config = dict(
    d_model=384,
    n_kv_head=6,
    head_dim=64,
    rope_base=10000.0,
    bias='none',
    init_std_down=0.0,
    init_mimetic=0.7,
    beta1=0.9,
    beta2=0.95,
    schedule='wsd',
    decay_fraction=1.0,
    train_tokens=503200000,
)
MLP neurons of a small language model. Each row is named by its layer, matrix (gate and up: input weights) and neuron, and shows model dimensions 0-255. Each number is 128 + 24 x the weight over its row's rms, rounded and kept within 0 to 255. Numbers have three digits each. A neuron's up and down rows have the sign that makes its largest values positive.
After each neuron's rows, "fires after" lists the tokens most often just before its 100 highest values on Wikipedia text that the model never trained on. A number after a token or word is its count.

L7.gate749:081114158115113116095175140141119143149107164106127137089160156078127171162115145072141106134089154083149125156138114125143103161142125126114164115094140102127131094123125192110150103150112101115166127156122141119137086101153157110071107108139130119126144113131116139134139158119115139066163158130114172148103099109138114138163104178169107145106145086157125119098094173096137161156135127093147111127138102133116147116137129146086099142121094143154098140141108110140134137124121094098155080132150129151136117120091115161123094117098134178113129109157142104128156125130150140174098100143117114131120167144105174150141160151164167122136178136074113120112148135152160096102108132132158161087106115109129091152178145120132124142116122119125138148090171087158168131120123140
L7.up749:154120132129154085156117158137102102116116113113127140171139195137180143105124145153141090143170123133142123117122112132130161131140147089163188111122105139130108131090125092160137120120122129132142167109134112122138107138114133129110134144131109161106064095117110095072115165157122132165170151133110108084139095074139109150154145155113150139131142107178134137101109138190139137130136076153122126154109103131139121121160108109145148127125162101111146090111158148138145127104116093195125095111118142128067082112157122116154117078147166159140115134123130165130120108149102110126125121101129094120093130140093178146176125114138150120135111133082108126125117101118134108085092157125109138143144131120112151114179127158141138103097132117119130116074107103101102164103135127
fires after: " at" 23, " to" 15, "'" 14, " in" 14, " the" 4

L7.gate465:121138148137130126100116111086087144175123107115136152099133142128124088147126080134141127135153136124105073147096118119140150147164077111117174113102142102112144179125169104157165159119149101107131132119151152117157117129159094108116128128113122195141134120119179144109123121123150144131105168146101153114096127124113155143136133167100189164114118111119120127105131127114151125163108133141083145113159102134145127132151158126113114149102120112170083109189135107149127127145100150113124102086141099113178088117116109119105127132158131120116120121132146109092138161147144153129174119092145149099139157114168124137173106187129076114126101175119101156092144174126120119103123131104111131116123148106107108089147138112177163109140118136136095149149148144111136136157126135
L7.up465:120101131154138133122107105170123102094166162135162157165094149126162094153092145118095138151123088115128127163126101140141136095169113134122118176157134146117147142144129110141126103118127179171101136138150138136148128123140140124161182119157110107134056121144106136131105104124173123140118082110141151135120118162133128107164146099107114131110147111147120125154138094154113097141122159162116151137115138160153122101087151140122133135128094147160139170174123144146103127139129141138103169128137104079142108137112106118112124115118126098185143106167093158123118145111125151148119093115122159127134169105159121137101117120065100119128106166085152139091105136142127136130112131148081115131141084137108151098101100091129107125095156151160088159108140123113116112153148158
fires after: "0" 22, "4" 11, "6" 10, "1" 9, "3" 7, "5" 6

L7.gate262:116132088056157098135135139124162068145130101116147173121153120134151145142113122114142125122113188169152137102084115133137106080110156124102139121160117101145144137119120114107123147129142147159151150114120106084153170087147095118096087100130102134127156098131088140126142105124129087121117122139150103147129136126114096132081116114167121187102102111154114142154126115118107122162160124177103076105119117127128140113134138120107123112085107178105155127131122144160106129121154137113127158106107080131115141130098172141110088155152122116120135132160131144112140156120095131121144102145150121116180123118087125158072112137137139146135105129109137136155172106148150106102135148114114092119141147141100130139130144119189153154156140117105188108115095091127176092138150108
L7.up262:126128098109121164113130140145164127137145130103114115158100127145147103145139152142128127129138115169119144197104140168134116125188131096129141108136114093105144143122068151159144112146110109147138128091171113149150064160153173144135126097146101121155117106157129144119107192109106153126133080137111126125142157124124167115159146158145121162135156088087152132103154138106109133113127126185101161134075123145107122124066140105128110123092093161133104112112143121114126114112102122154110137146126110144113123127157126115152114068158133095136098139152143104085143164142096148144161187078168105105122115144075137114138129075111171118095122150129142132149143120133106122112132182169104151111121120149099108113104156093107094158113114111095163139117107103157119144099133128
fires after: " |" 37, " " 17, "2" 15, "1" 11, "\n" 4

L6.gate740:143129130080130134148108114137112122150128130145159079123123118103138095116143087104140121120172134167092126101132133145145103166111104107101132131158128136143122114147176151165143107111147117145070097138152093114126101152122123153197151120146095102117159159135123110123157107118122107139098130079119134142162087160097134107152148099123086181134078112102090124127111183118110171123128132170130106084144090096098103160127120169120130147158135133136113148106100129132172151149134123116074107099143123134127162121146141161121154176121143146143162117116126138140105165152124139087133092114165162147114119075114112084080133193112116154134144133193125152144140179086111118127132166089106152145123134126090150116114167150168138119129143148126099147145184126111142146175117129
L6.up740:133145096119202113132081141118111128116168118123104072141118128179128115137117114133108146164094149110103093136135104168121188103156119156110135169143138181129153105129151131105169080121130111186139122104106164117169133106109115163175107129120109144097149135117086133128105129114096161116140152081127114106165130112120119116092114112160136116133123130172087130151128119127137117164108141112095174095092120122145103120110132135091141115159115145116115146110119178147148156142141124101116145145109154118144079104107095098139138070168115153159121094120137102139137178101118109141102110133126141113186152111116126120150127122118141111093115124117151138134112154134149153123074107152149144106110121097132151125146128110135145104146160099164120125140125132172173106120133146
fires after: "===" 24, " " 23, "==" 19, " ==" 16, " ===" 15

L6.gate674:138114114156130101125111195079180158161113147110139189125086114136096155190120096098083125126165132072165123085097139115110101108112096112134147155101125103084133203110139160060130096092124103117143126098078115145146164141116087115092143138153125155133141149113107115129129120149101125114105150121114140118094122140113114135095148134140112116098113111167140123142144145149109118146119080123093099158140144091118132129156123156131106183122107140129142084150149148119111114173085181102097119132107103123128160159116129181114083102111170131116128134147130110150112125128138127147141148109129113104125136110150146165138106171106202090128126121146119157158155164115127102163112126123084125135145121134150127140129187149156121122136106147126096118160129105128131149149127124
L6.up674:102123148175118129126117175120178150162138147135086145151125120094092134151132129137126123085114136109156139130101156134117156132115111130110132146150103107138117199133142130104119140132126117146149134100119139136131132142088110135122122126140131094109065147141137112075120122167155133165094136133125142084180111127121133130150111123146107152118135173136133110114116128120111138136110128152061150107104109104103102141138140139119070174103145148147128127151128116133141149121122185161145100134151109132123111198120113174153123100111131103080155161127126132142102169143105127188159105127131111138133125109158112155132114160104131127168118146103107148111112130147145099124137153133081111120114168154120142119151138144136137121095112178109093147145133071142127154115130075
fires after: " " 42, "1" 14, "0" 9, "5" 6, "3" 5

L3.gate31:134119125146112117139133155127153171091150151118119127152099153127140121132188135134109126128151156151104090149104124090130096159086127104161125122146152113115099099114163108083107147153153111137159172144131108083129104110114096125107114104127104133108108136137157137139122111095141171134147148138137129166163112140128114102103144133103099114116105158108116161119130110172131122133097124128089144134106148135099121132159138135122136138161146125126133139134139141115136103158147099116163122118139163087097075149129161143124143113165090110109152106115076181135118151133139091119162132114114089132122166146116134118173134127069111146192109122115131154155166167155154148129089127141085082103101137134106097127120104145141090148137089099130143159140122103124147100126123148
L3.up31:154158153101120101162142144145114125118128121170118116176137132139107072112121149111150095129178168160111113102132137138109108127142117092149106113107130081143175105145101122090172125123116120109125127133145143090140109108114091117139129115170123133112077160078163156156108135112100096122152136141129067106123121136163166167082150124091106119142161106105137142120119109105099114100140130169131115143158142107104163151155119131141103139127135125131100181158116100149192127139093114148138134093116152089129080138154104147133165087101144096112129135124083144140147131162138126145119125097148111178139111101085073158107132135092144157127149094111098109123133157094169159163076155125121114143134141156145129100134121124103132160111092093136121136109176098088125084182134138
fires after: "1" 35, "2" 24, "3" 6

L7.gate607:106099146138155143125111169120129104164109090130110132148165148096132113096124151161120129141112148136133146186116134127064143152139128094159146144129132111109121095126115096158157116166163127140117095161107121094134122137095115126064121150117100151153119085137140123095187128161131126095150088119126142132121147137142113124153109133118147134156154127128175144161147097188112158135088167143137120150093118106090149138142129107144141134097171110190119148163097140161147102152098129095129086099156130149159151111137122109099109156122135159093140127118133165130150164140088127078109117121179128175097114104158138118120120128092107170139126159100161137160130132127105143113134114097144133131135126085109117151137150156197086113130105127096113116122143123088102107087143116
L7.up607:096102153092138138107101173124128102166107138135171083142114118174119126122142133154134158077130137167139113145093122156137150120098096104152143132140156099145105145109114062127126067110157105184143091152118080142097161125117147131109119147108102151124095113163117112079124151111126158112137143132136100133144174181109138143144107122114131101136136137152148143146161118128113133107109136123150149107092121129143141146091162158156163113153113139074130157138089133087103141152111093128132120049138133130133137083140152108103105152160145142101142125125166118142122130111131155166148139160124101096174161109122120148127153182130091150092134174156148120139147133127135106141114100130186137107132115089116135144116112118175106102157145154146133137103117137173128102157102105
fires after: "==" 17, " =" 16, "===" 14, " ==" 13, " ===" 5, " district" 5

L3.gate103:126165143131098089126130105150142104080152125134143164127123134158112145161167140122114150161113142095136109161133129125132141093094121130151098138153130118169148137115104115130138128085121071155119143173120109106140146149157128124148124147104104136153136127113120111144144133123094096141128157137171123106086141184134101099116092141090153119119133106099107099106163133117109101159161151150133125101099116103138121146174140098121136124181129127108131100119117152126136134161153155102163114129073129160131149110152138137144142136108117129070110144120143118123136137129132091119112074147089084135141126107157125182109098120137121106149095139131138139181091147149123138090126133126109116164122107169142108120147121155155121170149131097168144156155141140109137140118152169
L3.up103:122134140119095154152139127117143155090140112127133156113148126103141129149103127104135106116098158139091109112102104160158109130090081128134108119126160134170120105119121124103134156129135099101093129114159154153143070156124138137123126124120123122099146119116147154132118127140113152145127132138152087102098095121098162202116120138164177124163157108136124166114143113148123134135162128127122163104120141141126129166101114090133086083149164084155132150137109138139132167105112123074140111158118105100120113091151105128130147081176062115123154149075140107111149110134099121112102145076137133110165131150095139071086161143118151138114111137117181120110143154070089101094148078165116110116133115170124104141128115123121104148085139171128109120095116093141136128114115132
fires after: " |" 44, "8" 6, "1" 5, "2" 4, " " 4

L8.gate502:098168135129135151150107119133166114097097126129090105126105144092130123132107096114163107118155120108112077096138122117065118155121141127164181114138122122121119120147112146128149118089109139122145098136141129084156133139108132160091160147123149172162122170119145123187145104161111109118133136166168165148118166140100108155122132122138112109105109159133140144112139159126145122152154088191133142157119118102158125118166193144110123158143138138106087171132114113119108114157116085112138165148100116101141182143089157120103170151127123161160123115126161174099154143124141130137151134154118058124133151154130117138168112113149160116158079119153115128128179133160100129131120135094146104126149132174086087135102087165143166116121103104104110126161125120124165104130121095
L8.up502:157172161117124117107157143105113128157142102124119121112137152144097155135089112155108140147134151141127120105092124145104132122152106143145158088158082173154105106116085086106119137099106158116125096163118145125105129111114170125155145113122102153139115146098106110109124160113135161157131151133127116108091108147143145120146106131107145115158090162142105133112102120167126151145160122174150136155109132150150124102149130143103091112072099100131135175091074156114095132108116116127155123096130106127141127112137164138116105089135079195122098115121146156086155111114108161109136138158145119132109138165130121117147166153094113137143100119144099109112150145142082095113113063153135088139092128115105138141111091143124167152133126122103121093131145148104150123115129094
fires after: " " 45, "7" 6, "1" 5, "4" 5

L3.gate548:156100148137148136108133130145161112148121098116085130102140117094157134089139094118107145119149132165143130110122154071130127097078125117143095147120129169137096105092120101160120085098133106133137102147150117106142164121100116110091140172109109167148108136139135153137164116116079077107110172088122142135150085088138133174155145127135135168143167128162132131125138146064117083148142135123107078101115139133138142116137089103123131111123139139129129122124156090114124128086087150152136186123103135154148096128085184123104148092119105117104162133092148085095117124108170117098167129132156145112149145168090112108111152151165133119180151128158103159141140124164147116119121139129111147110105137111133095143133116115128118146100118112135134171149167128177181089154091110
L3.up548:154159143144150087167104163117095132137196144121160116130142131109114118147165132136102110145106144142159113142166144123133132124160126174109092101139120113090109135106131090103111105096116100109145167139136075070120103131115115141141101135137156143145136095145100139138125086161132124138167133145155165127150095088148131153145095089101111181155092172089093113108121121123132110155158106112086147112103082096105097133125111095140151140130135113089103069088123104118132113149145108120136119106094130146104102137138142116124097095148099123132131113097145121156113173140141117136125114109134159142109130112115139138116106181088164093100134136142128125093146135131133142103146116150101114088146118163103133146120139142117121127141145170135125132107083160122148136164147156
fires after: "–" 36, "9" 26, "0" 14, " " 13, "1" 7

L3.gate587:121082100129123165117123143149143093117118143133085120122161154114115110130144089126129102114130166140147135111125140087124129094097155144133103144133101154105148114169121126144109112169147142104177102119126136134123158090106112143087134133168108140089134112150140155123123115124140095063134115098140087107081118127147143126149120144097116089133177093158138105137137115124131119124173153141159100093136131108132145159134148135111117109086139141118119119133105177102124123155117102147097111120137137150116119125166116162132102145126149131123148088117152107108132092153121157090118109126115169171154161116122157078093131102105132139123129120135083112175083111211161114153094129106118149141126112093133071151136128110174161140126112132111123144142139147136090084088133102
L3.up587:140124101134122156110108145114108143138176135139117153120149121145156128139094090091124121131104139131137152122102080160137115122129141184118137154114133126114102116110130156148123150106106099129161120084113128095138171096164141131143155115119120155142115062090144114125136145141118133123125116094180162123103118129143111090151119145141162121092106109144159120116151130190119144174112099104125132104095137107099159131132123162091120177089174138144091094125129147087147114124085088149144117136114106112130142170145167149145146148140138092147161122089171160135122174150142123145112157101135173137127123127127119137109160145120157088149121115120124116129138132128114105114098147185158115162127159125113164129134135124128153139128120093099099126145107145108115119109155089
fires after: "1" 32, "0" 17, "2" 11, "9" 10, "3" 10, "5" 10

L6.gate664:152084105108127165142093133076159096143117135141095131107119139176166122091164117145097115127161143087125127116145139113090166121110122149133129108112182160120118184130149129107097145144142120127155156154132115081161165151160162142102120148120135167150124098095179112093144120137138141118098134141114176154113110109126147135129126155154135120091118088142153114143120164178127163147081107176067115128089174117161130091181109134070090139149155167109156131130125133151140109159155101123142138099097122142130116152122108184155118160113153143121156096140128152158133131114125096124168147109103146125129130134136182138136097157089123104133107106141144134134106156115152147100126094133112096137122147146107102114097147158110140135156134098134120139150153146143134105154143106
L6.up664:104139145148120118116140145144148124130157167135164116091122089085135110136135098100145110120128066139105146110156117121127104147117133147125149115113123131138129103153128134160154122129087125133129104176127117179152147138136116104140118116168114118094154127092104118096117158148169100127150117080137106111072161140139119119120135100109131121150107138094147137154129118138129123125123179134133123122122119171118095120089129165119114153186127059140148157110148118120150154086135097145140139149176089107109137119105138082147096108143152146145157151159151120095125120135133116138151152091107126100086150138144146122142139116131130106132105128131134127131100068132127140148187125139128094117117101166133105180086153112119123114127148181126094129142130141142103136137154179
fires after: " " 35, "." 16, "0" 11, "4" 7, " (" 6, "9" 5